config.yaml
norm: "rmsnorm"
bias: "none"
parallel_block: false
MLP neurons of a small language model. Each row is named by its layer, matrix (down: output weights) and neuron, and shows model dimensions 0-191. Each number is 128 + 32 x the weight over its row's rms, rounded and kept within 0 to 255. Numbers have three digits each.
After each neuron's rows, "fires before" lists the tokens most often just after its 100 highest values on Wikipedia text that the model never trained on. A number after a token or word is its count.

L7.down543:138102146108133149095099149172107124134129080137118116102043111138110103018145255125161152124147108082165167118130192138074161090104115097115106128150160167113103142132122139109147159100110104107192160147139177134106122141135105170130168144114125132117159124178082094138132141156100146113119132156155111107127105147148122154080123095129178130083163082155136176127143126128082115125135098101077132173147086153159164148094160195140104089197131112161144118147177119116098103115093156124156105134168181128175173170075105093179125149155157118125098122072108138100142122103136114098
fires before: "1" 43, "2" 13, "," 4, "9" 4, "7" 4

L7.down562:090179133110152152114098066131151132118104156101142155142124096098166059143127253104173130149137141131156126124124136165143136054157120106093074110181085130130111167102149093150145108049175105139181105179120118163069176121163149128113137086101124129126136112159120106140130123140112136100150149173177132121128094144169162129118145082166145133163083046136151131145111114150097058032118174159092118135105162111149096135117130153115093138123177144114135153129092079168053163152160141083137086076134098109151121105118111166102156048090094162149110057147150115110100124094119161131
fires before: "9" 26, "0" 25, "," 6, "8" 4, " in" 4, "1" 4

L4.down149:086143155145113185145114170118121156105121121108096106114164097202167088098090079194121146147100079128149105160079131170142132101124090196077163134132105101125129169077123145097153118108125115081127133093108187166139107136130120114163127140106143113133118044041122109106142165073099095134165149137128150123158145134153208074176176112086152127195103144154114104137144169137057123140165074140112109147128163134139173133147101139110103136155094171119075152116103128136134110141056087099071125137089060128202140112078140159115149147090143117098101121115070100135111130222117131166
fires before: "1" 26, "2" 16, "7" 10, ")" 8, "8" 6, "9" 5

L7.down210:154100129102124172112130169155060100126119114134192114090126144156123152136068255200186157179185134124128106120127146146084164130126102107121080143141122136118152183102141083128145149097180157111145174110122078118126143131136113069117151159141140076066114036160108127087092129077088141153118156106181129128063106137084091162176123184136117117143146133131142137104099132100120084122143126138024102161159168103105091096134174136162122064152148125123077108112133112104097145151122129104170107135089129138165125084062114151081096106148121133119138127121116168121128153122070150148
fires before: "2" 51, "1" 9, "0" 8, "un" 4

L7.down24:176141136171175141085109130149147109131163159161095092136151126163122137056083125119061145116146142081128136155192142215136128110123111178135181069132153141173139142136103148161093140122138126128138156129125140169164115157117177159104158158148168095177081080059140175173111157116078103131124118130118164111136092146124123119100109123107125156124153109117150164162135159138006131139129092145233182115078152128161129085168114142136154128102111103114137172063103052151128119116135151088164109070148172190116132154140109173090158169168160132116118157122111122154185135185177114123
fires before: "1" 26, "0" 20, "2" 17, "-" 4

L7.down336:164177210081169096129115096119130139122141156073149131120099148159120173131118093166074128147133109135110085038148153115160096156127131121139133101125159132148137134094128128166136091124154141158167073134110143142179072143176111159116161165100206081217137157165155157099085123086123130147122129138125144134132108108137152132213149106084077132112068125176098089107116135112119118148101058124192162113118118104135144126131104163172135101100129143115117119179157108087164121033183203145180152110119069119137117146180129109105146127144114146077137174091052136165189114128156157125
fires before: "2" 36, "1" 26, "0" 13, "," 6, "\n" 4

L7.down503:114155141122177134158146129124122152118126135147084094070078141169117069031086153181079140134106109122150084128126124130137145143161191150116036181087190083111112099111104154122124090133120161119189148103103130099155163161128096105159124147106194192128148105059083164122095150137188121093125125117185106174100166082131106132107125180068139172118072162143104128135132106112078140148146110145136130204220159157162091120074112155111108104094151120080116113058123101197097140129172100116134099108110152125123119121152112146124099079113094081118137116157113131139136128182117105119
fires before: "," 21, "1" 17, "2" 14, "7" 6, "5" 6, "8" 5

L4.down587:126133197063095139188121103147171117093079087124174127161119139183095144068066032196142169096130142166141143170100089152113124166108114139083144123127124109123142156097139126126148099119144136133105169077099096050102163099098132076188118107161195085177143113093117131117129147090115061166116134171129169178098145109139144123127148132146147099161081071157170140107138141183088149102121126135098126117108156130172077143067179199160118122130088164112088125116065167124149097074118147126150084104091153136145155149117139115121139160162198142142108102166139120123145093150074105109
fires before: "1" 26, "2" 21, "4" 7, " |" 6, "3" 5, "7" 5

L4.down656:131134084155129129159149165165096124153108107161122178156096130116101156087130152125140151140108131116150091149157120074140149131086183095100144085171115125143181184154125082158136040118174168125072116098112095092152104044136137086148174117190091143103188098088083117082130123141125066084100116160113143148101149118120067108098062165185113183128116118160146064106151149148080138133143133158164181180113150157141114157077166147129102144091164135133122080055089117060157134117151146132135089100134120160192157165152066103129133118166196106122079091141117122142118095135118101085
fires before: "s" 41, "ve" 9

L2.down742:127146118105128122125075145145112109133128124122133162089147101098112158105105255187183124115156100135160115141127171145107144125107172140108114129135103120111114127134153162151136139116124122157132137140173094099136114179107107120119109152143118112105117119127129109115145139166138148090143116101112115106098143121145101109113086117083172155108147086135126132117133169132091145150118087159139133167153117147116133133158151168130116155164124158144134159100134094126076099121108106130129150121119129137158118107181149096092130111128158163163108146166149134149123144126144118126
fires before: "0" 21, "1" 14, "2" 11, " he" 8, " was" 5, " the" 4

L4.down116:147133093144160153113073158132154090155120094138086103078160114155163067088166153135112127039120117152201086118151140070131162083148167131134151077176128084159140144091133123105077076164156117151098131136108172133141127071095135119095111170075133131117132136117098044099104130064158119112119149143105168069198161126133145045129109129066159204161151131166104087144131122137069148136080064151135143152126141113105223174102154182132119138146137151150116150126086095093133120140124119119097146102082065145169121180139134121125145112086165134163104127147163159145149136089129172127
fires before: "s" 50, "ve" 8, " be" 7

L7.down708:137152115089101145116138170116174134166136132127141140117144135133111129084096057042170113134134128078153114086094117128175064155113182095114051144167162127110129104110158136114116119167149142103106159069111175099102166211103163158157135120158078106169199137144187086100115149151133106174136112125158100163103124118167132162068118139136135131123119171122114139108153114167073145165084122117041174149153108168156123164076100068157093147192157128149132120101107181146143124109120120236181128092122139147121161102164087149134152140080126123171131126155143174126201136158136164154
fires before: " |" 22, "2" 19, "1" 17, " (" 9, "," 4, "0" 4

L4.down608:098149115098151160113114085126173179108140081152151090106152126160217111180058089164087154106099085197123120104181144116152183073130163135105101146109143112091111156164091145065098148139120152087116115111159136206102125102148112093124133146073143116136140130129072165143180164134089081175145165162152122133124150076160202123090134115103149128172094114164116142066129124140109122144120087117037135188112094129134151084138092122141088115119118195147140123172112130109077094150105101153112101160086046123129124128124202130130142183118121160149078120135118177118167122149065141130
fires before: "1" 29, "2" 14, "7" 9, "8" 7